From a checkpoint of a small transformer trained on Wikipedia.
Size: MLP 2560 GELU, vocabulary 32768, 71.5M parameters.
Architecture: LayerNorm before each block, learned positions, tied embeddings.
Training: a variant of Adam for these matrices, 561M tokens, 8561 steps.
MLP neurons of a small language model. Each row is named by its layer, matrix (down: output weights) and neuron, and shows model dimensions 442-569. Each number is 500 + 50 x the weight over its row's rms, rounded and kept within 0 to 999. Numbers have three digits each.
A block is one neuron, or neurons of one layer that tend to fire together. After each block is what it responds to, as a language model described it from the Wikipedia text at the highest values.

L4.down2489:480490494452538516471470482479424518412446497549572487486590500511444499485499466411395551511514538523417482493497545462419503545456449445540510536520437449420557464613477510587479539506511558522487392526441498585467476518483474465548419479548436612551521383518469556469510557532466572571501525399430482451514435468501459594526485460511558560575475523471508464518566467561492615608458
Responds to: Post-object prepositions. Prepositions such as to, in, with that follow a verb's noun object or a long noun phrase and begin its complement, e.g. sold X to, shipped her to X with, born in Pune to.

L4.down2128:525458466489468483526415565439493497504536512466611463512568465527546502560494448507377556495491566502521543515564396450563497514562543546464533513538458517502444532469524528301556449495483519494501462540503511520465489514471430507514428590489540426545503549533465377486418537499420518510435478413559513450455487508473538440439395441495555465552501479520559580427537484511545582471428
Responds to: Next word in compound names. First piece of the second or later word in binomials, foreign phrases, dates and coordinates, such as circum(cinctus), lat(irostris), September, 34.

L2.down20:518428511439423531429544391505496554607554406477519453482562576368528479515554489454470507491515529572475450385562522580550492540521565415480512627515442531496518603499472523515545524600511549545517547540412522412423420485548491510557485602538547478437527432501512419506531550524422475534526555446491506528470551432498409490477534523554524445442511564497537500490471407460508480490546
L2.down425:482542428471563520463395474564497479450579521513555469530483393433507486417543455558560475504518584537539530410519516533493529517625471398487563484546522544500569575387441490528532556588500543437557532533575481454468543398504536547509471577396427538499461495579471513397395482570541533409414519428515511453563532511423443504428472472429523512517638507493460499508509485572537540463373
L2.down829:546497411488508542550453543418469507553546428480527548507448489463417463481543447507440462424488531484455458468513579547579433478464474486483471488545453501434517543443529503385581488544504576461584522408434556562453507467512457478539492537584501526439528536484574530465518472520498487503352612549492487442471485508532449485444435490448519518505557426551556455501545461429563642516464
L2.down1613:511394462514430532527410424524507531580521540430551573546521503518499449462487475461506533447503402525476500425603474537525475552517538407414511466614522536413485492511518465616486544524407551500461556540508556593354535550564516468495524586615465507518466492487511484439470558513487554519528463490400517515554551478599559485591577475506474453438462419482448598418386461432514519440518
L2.down1845:505478477381523500519415423457541370451549530495575429529529496431543484517553501581505533509533470485558534431480463516495495556489555404446438512542525437555572501482527551579573570540434586575508507440440505509518524499566461417508572493537481553491499478633456471485527574525624511457450415564481464464499519569530535559488455533464507463529525523462541401501505466542489606487440
L2.down1860:460552491484455486512506466638568563367490551458510446495460458472498486565505408520401564566494493511540503451560512511536471543493439372476519530573507478505526529421482506537517575541479485484484442505484483391550497396501593517502551582431541583577545466477375444490530483481581586481395517528434464454527550438568436505518412437459537446470627387515530468459528434495485528480482
L2.down2125:409450477468563504481560436566537434541482517540515522549603517417572569435480418494511462622490491486528549439440467597477526569615514395521430519518487412560533473434497407519475521509548575468520511463526510418523544394506453571492442506494490469567467521506540521486432472547492499487456544416476526417571613561425453588486493520386500512478485466562447423528600494472513623489304
L2.down2232:498468478460485436443460511618531581527480502604479443495550463451439481468544491490532571552427422559459531485450565501518547521597526472391571545511517504509483549435368455515500459449499527447467512504582422410406508516487542562520503512526500312411547508442609430502500579538482463525581600477516442429584499525571534485526573520530525468460517417507581573493521577472496539419494
Responds to: Verb particle "out". Mainly "out" after verbs or as a prefix (break out, singled out, outstretched), plus weaker hits on up, while, whilst, Early, same.

L7.down529:535427500583463536548521577523551541557456435471455517537493542507475508575488509479530545487489462559481447580533474465527529531492527523573506532438416440529483553481555523492490539581468445529551478491455645405566428329540536469500596495522529479509485623424509538485516478576448379608496489460544506507554508555539488450572576449481565512507481495496487493471585477477515529482577
L7.down532:526517515499392476443455378539544537510538498476431480482496500530474422423519530522485483524395404495398467532513519462542483501503522550555520525471467457518510565461530492465471455520480455534445481592561508490520460410507434493483547483452622461418540512480475496523454474445456479499535431555551500506450499432513536403528448564505540607456482464550570553485582453524476548479471
L7.down611:508547424471545549537439475497494534545442355561505482483569502452482511562458475592494522508474469520510421562559496467406512503544469411434419413495555564502518510512514497471492449491532583502542550548504480550419483403482587411497589416498465561479460477561555467469505486516516516458463483394519459519560422476555444482437397457510574484418443550570423467498530480502659529476514
L7.down875:509538519501491481543489596432424481552527552520615564485539526494528540496487458520556513470499416584465407485534506502484477410530515586483485506518526477486589462532531478509546459566542499397490467489491480457629547383464534518424729474489447422478445455539500473610497509392614549489575496446507481464490497469482529554468481530469530607529566526477493534499420422511561475522560
L7.down958:441533595419509519569477490459533518467472462527542530537581509440576472549430502447494502503516530524545480441447436498520436565522521454504529531552558430507588498486546542425495475569508424436525444410442487513486483506542567529456532464508493377567521503499500466494434489514536472422498481515574503421502390443469501564474436529436499414446501446535423526450508462407533496553500
L7.down1140:501516518467498523528409516446474399570460516524464491495556476591469607548594504502554467517553486551477491448453553454401481584496567501490422461597513505539557473419471438469474441510533551380439427537453526518566485345475491508489544497554504465478511437604512572520490568486491490507531445461537477448366479500506505450552438596498606528505495498576559518389451556502542512523474
L7.down1999:474468566498537542521487512602429483537453398485613562521531594525600487572491469457479540629402491526422544502560527480501432519480493496490493494498538631408529619451516536398534387487504480437532571428445491522501527424560479445543595533557514470570453541479503466519508566516430503492523432460572532538534564554610422480417410507397442604501459542492528522527513514576491555514442
L7.down2167:457402597537470532582581533375478502570492578552507566562416529478521507461468562505469565541423476459375452565435519502533495482470474437517541506449484501464466486508417573467559575429494499506445499526560446501406389496546576474456434462479579502425422447511448477502519436536479457450460507413438571606513545485512510512511423467501605553589536438499519512523490573509478622499543
Responds to: Location preposition after institutions. Prepositions like in, at, of right after a named institution, venue or place, opening its location or date: School in Geneva, Stadium in 2008.

L7.down327:457470524491466466580493564555466488463487454537553521446532488486485490426471589462479390422563521450488479389480488555518525512438551474428517559445493506481535491534456517580517542431553480465493486542561506539557449490506422445585484508464476597478494499486476512482551552570522435512414533474556470460475586496501440480454464530485540493493513527439496498464503564489523513414478
L7.down1151:481595508514512534536500437557505440470469483480444590649444492445450489482524457525417581475511498442490523512487523435545510496485437491455454575476509439524497460495525450478580538458472567552490510425541509506377486385542510549410528485568546536427476457480559537500489504442522534532538458495522525491530449548552506506546555501547526504446420409501543562503584463515568504530383
L7.down1773:387464502457492466501459516507498437483510426585499479493474483526514491455519509514500442486566536502518520474542518530535550543484493529427505439478504507504531493515685484547479459495460453480485482534498538462530487634526456505461541496436564575506439546480505457562455544513604445473412499548454481483486535411555558491471551525521469498538484569528566495463454506448493527472448
L7.down1859:403474516550455492541478495504453447467530504549533462568403467422495466472401552574478471450637640510522489488545413521546488403463486582519493549465492435467522528495351500575500592498626484489501460560575550543526442567540484452575413518494475497459461438537422513516581540562476480508459482468451463494467565498461491531525556457574465435516582508438539555588516455501484454511571
L7.down1940:481483506504483496557483424481450482484528449602475480402499497486460444473473488481437430571562496569550506466520504499577544456571490474447501574535561507485513484544616527528511500472536525468426470407562505548531459569558473564452477475498416507529456497514405491523467495553547444510470500529480460480486527440488507463504549493577525528462445579492508485552476493490478494454509
L7.down2058:540515480491494473486561443496485547594506513517405502567385495486550551454492525511568445493431619538500508496552388450511544516498531397517466541448489523507522441465514487545555590509505440557576545483487425454531524658452486472469443425458557659478553410505456615498529533552456508438498473471536499434498536477496567507482466456469607499565515467563477544552546470554520457534492
L7.down2395:480471607547445518539573529487459476404440522706481565499434556443399464504477467459522498500584546469486476473430512521520523475461462409461496527514491409446547423576507465546564547427469525451491409521542474502535459440518459481590462561472527634579500443443502523473486493562532517440467448459494457380491450501467502531559539561637522396568544488532466407573526458452456472543663
L7.down2480:511517492476455452517447538492511471394454487551466418450390457478444423404477488570451486562533447514499470456501544588561513519515497522444499426448482442523430474521621511581453430489424534545432493492535507512524448528539480463515441481495490601560458489518525497544481495559511487501422513507509510444456629510503532488521541520584424441472559560572556495539477467517427475473518
Responds to: Mid-name subword pieces. Word pieces in the middle of rare proper names, mostly surnames and place names, as in Gold-s-borough, Lev-asse-ur and Ho-ese; also table separators and symbols in lists and tables.

L7.down22:487470555567466556533450588497499481537473545511522591462445475514432428446521571511477475410482559490515529462536454579562488478439531495487537467567436556503454393581521512543475473560528513516379522507533533518535422507506453539529487478470571450612483401466573567522447496640557492576429481512401577540547445471428542535506515529490493498470586531559501471501484465444458441520526
L7.down141:444525502439532468521495481530497534541504443513513423515507473463477511488528494517522537540399561501511385520543491529452474469560515511500528503471536529525460543526508606450532439541533536496553541443495489533526506520412551505487535455540515486522528558576594448528600479439536476489419496467524545584477481507514507509412382408344529490525476525517425508550560575520438526443440
L7.down1313:533508510476553518479439462501474457433432529473606587453530473331436610514451478425553498626526546567505411596487534454401497471421520482462494537513470520473427408451565527518477563549426566556488570476407553439521515509514522503508469523461545563425409476491533497511475523533434481515531526501492594564445445523545502475486549425533550580565455475497515508509534522587494498511507
L7.down1431:482522398405523467421379483483546487426516512415512445419431499416541451558513565535544441465501494514512490582564503537546573596463401484478567557520471562543566540454516530451525590480543458452513529475485509426539551501486488458562477447512457544440514497521562536466629474560413484534537510520454503458508495414509560577521556506490532388474520482573476484453484511440522547498453
L7.down1904:434554558440490442503486430566504462535482465502495511484547614507519574492468514448606514413533534567455540562436451558493554502522464442509563404558492522519430541540478553494477483572534487499420528456451504538477515526446424514420486490450464583508483457519534574488526551508470447441508419518493482469494462496488518485477489489515559558547454614548471561514504398515557502539450
L7.down1980:446525529418469544463487490544647488448577467545428448535541444495563504437502491467456452512523310475550475560470539474462522529478494469498513519420533493587605504543496499471507535483498540632586572576498390500509480443527563422610509582557586553500508454533642516473398468565581479528487567497550519576490497480468477487494445502525458529480481492639472414475518511570535476565512
L7.down2305:398544529450517476527538471570484566457523489477561470476521439570428562462551537491498475470600481446443573519523517468515440472553539508536464498553342447527471512544525557545474523544500512467546525445547462502455415403507535498524476579513531324412466558497558507510540580547432509467543499495540504440548565437520535390479462515552563458488575510503467431470576532588525441476555
L7.down2548:491334459463575491475474435500491472485489527547500416539514500579523552552552582505433607499470436520448429418499474479501481567523568460546500621417495497532510452490480488541597481447497497528512435542451426473531491520532499476506565510561501495506592505597486490502388360484572544557453471435655467539432522543526484437429455436452504520434503498436503547532440577457540464525472
Responds to: Compound hyphens, table headers. Hyphens inside compounds (right-handed, first-team, short-lived), "No." and pipes in squad or election table headers, and mid-word fragments.

L7.down297:448548456527487519522506500568531500563451469440577440442487509512437492482462528565525382489586519575558501589536513449465478506581452402542499550548496455521462518580501432494491531517504506528468522537512559462536517526472547476545519485558440374420424492554603499566597497481450533462514479407571625516418469577495473491500457471533570482435471565411489521463503551457440455535441
L7.down435:495500487550575489515510493630615501540451433463541528462515443571487469479513455536491434526482469556567604574448527513563492400523470418487563441503537491466476552399531353572533485528412488487484505512481520523510444497525487547520457401466510527456554566514447520567444449570519515500416521509526514497570496514549600527475521407545495499481522551502493549432604579481539506506541
L7.down643:516488520464468475619421470467483435488540574440536479531418491502498499425500491458502521536518528493526417690516516426555555470503475446532500535513507549483468572521540477484483464513513582603477523444543520540447470423566479483542531558563428408521531479487569542547561443450430447472551471426523526574611421488577522502514597498559443429404496530512499545459496415441465475484530
L7.down874:556487488491498527400508522472554486491497503467552431417454381473523430561508426448441398547517466543520441543501541481504530481466471559414497427459485434492441482493518545513442482552513477487584553515548509460455497417532542451472565408525495528507555556589519541434545509503365450509475521467461568524531523484399548481399539433529545551570439522451503458449555510475478429467490
L7.down1013:508534508404477495492507403555531468477457468563556471540531551539500488525516526418457468565474461526505505487463458424455507472563537505577482485400482465530445539439483462471500440529502430500556428528457483554473565499474506400578540458564526525448531503496512493488392510419515431603500443525522530421491571404543445517458456469535481492519541532427526396556464556476495536450499
L7.down1137:475526514466417572583459592481476524516507525514453461526426581437403411540480485479378464459486471520499468496373540496478561467511495518399559559465479403494476528548496529563457424516473520427469543471451606532498573604443464510422479509495549547458507430549551550501512450466498491573449384485508545535480426503516582408468527554433479492526482527438517401537486481376499509486445
L7.down1432:427554460526501571474487518545512536489557542455560528547515409450403355560534485533384493472468458492482452554498515461567527561441485566437483418476446547458503575480478492468411530437509495566463489443505596543459439467554510436548496522502517578515491624507522498523553575458496431560474550473490437498514468496439566531508521512565472495562451462475535560462537500507400441459523
L7.down1566:441483507566500505511541496605506519522516525559483544479469508511424574594534539516419533544497420548507546508567445551505540515585519503502499455419499474543448528445466488461493499449503451503473479513446541563550594491543498525505485617500628434506383552362560546543520444534485504484466451454547459524410454557424499492552542496509512508475449440479486503463468606443522545476510
Responds to: Lead-in to time expressions. Prepositions and function words just before a date, century or era in history text, e.g. since, late, reign of; also about/approximately before quantities.

L2.down495:512447456604492473392464472511580534568599532490539563453495543501519577425546497467446449472590548481502494617492596479423512507438461474543527622493523497507512496462397508489568450523501585544495553520487506435434578526470513522588440400570533473520489472546569489517489557506368515549551415444497561448520466526501491461455548503440477522379468419408518597496552416490497459484354
L2.down502:540488495477489525479610529489500402483588430399471510405534528521449553465573473504521467521493473518523503609442513530509474455463522438427481441495504492487558588476833543499521554473453574497432544446617498480435496619451433436519481486543451432508470535498643451540493481531466418427463533494505470505508562454496464506445577482456553493532541480423551581505505530512396508530478
L2.down789:480516481464521454441387480426453499587492549578489436519548459448455465435530490495522442522511444461504473429477550547509438506523490481451499430509556494498523473488611441441454392440512451494602423462553515399496525251373493542522613503531526519528478454575505506505459549473496442536496483420502545495448551500445612453469491538509452590514539526565494558487517564482480551495482
L2.down1197:474526527490488530472524537507527435491525423427499523477547514502464529475431519485548451563526444512497436532465501432478459496483559533518393429444508427508509513481934540516506624467512529473472441537619487535457535589475532482442498481513446536498436458499590491431447506489535490466518479501494440554463525456462504502457541485502498527526463471422517516475578495507449548484480
L2.down1553:465495491457538494447537492500540529538508448417551545362528540511538500508445461458487494531525442566492473514538493488497422563475483487494453639492456492457493497480592527490537489435510580499439518558532501491430471482501590413535539513533522652442525403552557509498481515527450518506454431471558490442473486448525375526493491555458502504425480480346506443503569544543545498526423
L2.down1812:517451485560527498390417549441516532535489516580570530477521516482513448470539453474527458471471439436546529485486532607501474492542445523516504497537516524531521516479530469448447468492548443540519441546521484432484562397446453523507512518551488548479441453621613508452503531466426487485500506399506480500481535548482516453487469456508491529462494511570550494489587501357459465493362
L2.down1841:441451539550526532426442501511560590544506483461523498545477563447507434532393503500452513487497454506450427531549539471508484539434469519611508577436516548547473522433616490416491530530504456528593443502464536493465569447486527588557598473474536609475502400577486516476489508529467564512510512409509461509516417520534403523561510508419449462490463475485531396494481496538539548502464
L2.down2020:414491521527502474503459488524575565529416439521607482501521492503514530484389386421510507502512499548470468518466519468513484520459503507547431581505484458483507436509647534536518574479523451510518515593480574460486511522494551492520479566501518613380493428537532555551510481475445496540531429428483503463470470508517407480516513537500424499489414491436444439477583473478539549518439
Responds to: Function words before names. Prepositions, articles and was mid-sentence just before a name or noun phrase (mayor of, director of, located in, was appointed), plus pipe separators between Wikipedia table cells.

L4.down945:571437448494501557490570502461519542490492508585430599541572503475444432607528468535509572437547455391444490517464507506489557430459465387505478494494478541282468456528510490579477494485422556502533455605481539472481454406510529496566495437467477613494468430458484522448425515478479501502456505460487473489549501531564511396526533486554450493530504541513415488543528404429487522479546
Responds to: Mid-word subword continuations. Non-initial word-piece tokens inside a split word, often after a hyphen or prefix, e.g. cont-ending, mis-chie-vous, re-mod-elling, sky-sc-raper.

L7.down360:619549525528549573508509429468468455482595437540554545469553504390485480460496455502468550449553537484493441550515534531405541498498649443582447427465458506508443529510505427439478494521458460443562442506490495455542543569519509516617544450579470500584514563576496400540445571476542494498466489477478577494462476380460551485503357574517457588407537413597483556459541488540504515554511
L7.down588:622497551446568478475483554504519491515547499530501551440447490498493434510493451518541521545394522572455446427484461464447521573477581474523487528505498499535455498547493416512533463519516477473472536413528328536447559568495466557471534405513551647601445443531558526449449569463399583435425526422525525492553524434508534423455487536525472499509523443549391577518514439557521506462441
L7.down1258:569516545533451532443582532601502540436427474552487570536462578523536466517511453454496568469391540523453468504495445536498445490496452474584518535507541503503478473495510379523589528592463448507579496448481554413457549521473505642513440420452540620478591566584536494524444440490517475544493505549476526456648461514435429491545482548433483484527545535496568538530461457518537514468522
L7.down1891:528468505528475548507554494523485555444532419524504424535349498520541534463567556460520475535479522426484471499527534537563462520504483602479479473522522484395489491482509393531574572430422468532510383473517465489463407537467549605463497426538509531482516537531540561461495486489437520451517552511510508593521573499483508462478526498555400459489595536572484487510536472463506500445545
L7.down2076:503510481433536432493555631498510459540520548526504557519497552554606473583505435475467545411434593480420502464573469502399512546464424434484546519539517536567504476517529498368528466597492495539471480495477512500403481613432473512414530565399616582449500507472494560480488534449511554501428430411567527571518539584449573421516444448520579426516561491511475535468433472434499489546537
L7.down2106:420632553538528468537482522482461474517443477438477551499566524471485485429493527539477522551479470510548433422537559483424534455467510572678511493503467524525538473533484454507519519486498526501563423519527537488532469511465473567546543494540472481542517486551584448502552496565479469525448512517546486488521376455456586387554462521468319461512593530476508432536471500532405490485530
L7.down2131:553483552570504508437537486407476476468404572545507489422513523592458455528608507479506387466500513586461547380397510513437481489525570506394536501548463486472458431510508561500461520477452481524492580426443428453476480622446514565499481453531485444434544457470557529493452535581477476518551547486484486492476550413488588439462508560471530515354462389515538517485451519415518605499429
L7.down2252:492459440612482520530544500468442516478520455557488464537571469568476550422556512476581435500559510558513582474443455552526423493438539501461546478402412454462510562470445521465608513443456509336502432441500530557533506563485531556558373529570496440413449502540555473456560550539480570454458543518469468492542516564529421464436523537568559508526462534423412516558443548481573485547482
Responds to: Digit-following number separators. Token right after a number's first digit, mostly the colon in track-length times (6:36) and decimal/score marks (62.5, 2–1), plus later digits.

L4.down2524:516552491473512498446531430486612545516536474509505628503451453487482481461490429566481459499498500511525449495595515502510485450535489538487462507441524514524441511523520541510534510465479530621552484553557481416428517489520510524407490521523532517428509555536380615476419506567464393542471386612603541554501570470539550410535445488512596550484502633491484560505446517508553491427509
Responds to: Phrase-closing head nouns. Head word ending a noun phrase after modifiers, often people or time spans (village inhabitants, poor citizens, two hundred years), sometimes a clause-final verb (observed, occurred).

L2.down194:588481451504566519461599444560523470554508558520469413428379509484494475455539507527564433497520548551530556418471565521498542502402420466377525528501528642501599439414423525417523489623437567546512523450515462499559568513393471491554560475472530373496490575471470457540433538487422517374468588459463449558514538539488501532527562516482529458538523505526442487537441521464440541451475
L2.down639:534451468517572488415625465522493480550461507558438433456402520461498466454555527492582440490518561528498563418497529506513519506331430476424488540477512639474608393431417478471478561582476535555534542453464465495560561543405434444565571439450525424467477532486452509505516545477497497416462546495433434539454500546446441570558541524491504474572517487520443469537455512479536587453504
L2.down710:553447521517524471444611465525517461551496555520450425470402536478530478441523549514594433476522567546546568406473535528531522479400439479404530541498516664455586409402394498472473533618459584576501534434486467470555586575393439427555542466504531400484500572480493500567448529511455495391472537490446493556488531572456462565517537491456517491551529485513450514561404495450488575479501
L2.down1203:489485514524461492435469549431505459538501563531512457545540486499496475473525390477539421411552390420375504475504494440457456432560502482474486558547519462436486547549523522499455424423579406552601500591500455490437574417434470523493464478543470488514494494478499522512457499534460484463424472491484469440460544474526437435555485492525489483492571526574532523526486459512492538485400
L2.down1591:474498518519511452461618450447512505594475543480506489506443525388496532495463529523532436454517620506477583450569541469507516485404446442440437498420482618483515510406384477500510540512497499618508523448442484482577473519421419468571493494507441481443522561519510508517555534437530458443531502489520474518487543470441457515559450454407461562539519510523533558590478513530490605419518
L2.down1925:533484538547462404504635510496580542569502526459492452524463491420518499491472528509612445418524586488481543438512514419518499464374480441478417507470489594450553419387447510541484574545505515592516492515447515486617522541454417521569485445472537493471538520537497496426522530395551528448512513478500464509443503523429430528543480457398384537551521506497493616585421483500501628455531
L2.down2172:526502508518536452466626541478545556590474513485477484484462503439499501513483468479564416479560565480464557384540562449558537487421514424473428525430494591500552388411424484463497569590494504574525470522435532505568521540434430511570510464461516502456485531544494493423523572443551558462478534451463427527466479505426475514591509509384449539527535502503521575566477486490495615436496
L2.down2399:550539491555531475467569477465572576584562528442437506451422496402513492515475489488563385499548570508472528383514520464536541526374508465491456535471493597489521448423415469414450582567468518580530474528469474517551522515417421539541508449496567481440516547489527522447447577467535626422513533439452449531468496457459440535595458470396452560521501503529528569556426510507478648417502
Responds to: Inside proper names. Later word pieces or second words of proper names, often in lists and tables, such as Edhirpar-atha, Helen Donovan, Granville Gee Bee.

L2.down50:379456569438428422535465384507503578474435517541561509601475485512517522542477529519597545444470570550496544488478488532469480556609530461562507561622527393411454443534645532566516495513533436420524528565473600447571494483524461552458551539472458439393448544451447570499521537566524453478513465518523506441462586527577461449487485546543472526497491592612483504567517435495568532511569
L2.down293:427525512546558478464476403519507558478401509488566494485477448461483479517414519460491515481452478457565453471493456525429556529449515520502422610468425483571497457509354439462437570462567512513480442537449547517528487498482538495501497441494562567386530432562557532465473490463450546512499463492495533550505435558491472486512449464491434483416447509419470446501565472470578519470556
L2.down1211:396571536607563498430479467550531596444398546504563493492495456448498519509422555474455494474461476468564489507497464526421538504459501523531452587431444452535492444504407414454454515486584498480517433561445563531505500476498548535476492433489544549430550435594552568424475496451475548535509452503483555591539430559494504500500454439463408523427477486500482474461571461467550488474537
L2.down1755:422547540543558481465492409522521581451409551499534501519423473450495528507414537480465489482460481503528470502485465500438532507500511533504434587436475488516504449511311436457452565472584469487503459532478557531516462526471566529458474473477547539379523432533541548439476453428505562516531499488477517535526450601505449530516452452513398484446446462476484435485518458482594524488570
L2.down1955:464546499556551497521528478563525570502436481498550476496505523466500515509410513436433522516489495481516472525508443476449548533485524540540442636421435470535525493518235441488457595433563602517476440527478500531542492501506532509485487469492547528422508481524553539438493520420487530568562442501451525563506427587442440514517445443515468491482390504337482457466563446448608542469541
L2.down1988:429558510543569483460522471573556637479412509488569484458491462436479476535408548441442505534449467479542470531521434506426522511498542528500418605419419488528466502517283452477447547418531552532490391523460536526536504517495554513486494472475618543437518459570554545420483519438485541555537427509488545571495423592454513505533477406505446493444377482455499438482572436470583513469548
L2.down2357:282452617432493442502426426497443548401478529498539548467456476490462467465456514485534512550472580491391441434485498567496544535512513456425535559533475457416461433574564426460500519510509456394509462508444568533500466440529531562452527527487466592481418422555472460470469514507483498472434557506506594464518443588544518514498485519558491526491516531583508440491522475501577468545464
L2.down2366:417568492589560504454502459561526605489394535493552495471518502441499504534424546439428530501447458469539502496525446538401515512474543497550412584429406473535482467516395451476423551441540546519487405567453538537538510490513537525486511445500586499410527458572544563435461515429485525543533459506468545590508425592463523483519449445478446472453391470454484455472580459468585520462535
Responds to: Predicate before introduced name. Prepositions, verbs and connectors that lead straight into a named or listed object, such as following, include, with, directed by, as.

L4.down1567:450462538516480476529579463500495541480420531630475463490509482519413529458511489500480499476507368533498552491456452504526461475533552479561486526548401517479478452522502561552458520463464523465478469526622452440445431555545511448537400347509525497546432473530480419482466519520481516517495577502457491454506480434456437513450549514491394463440630465522444432486480454433469522509540
Responds to: Numeric separator punctuation. Separators inside numbers, mostly the colon in track lengths, fight times and clock times (2:04, 53:54, 19:30), plus decimal points, primes and table colons.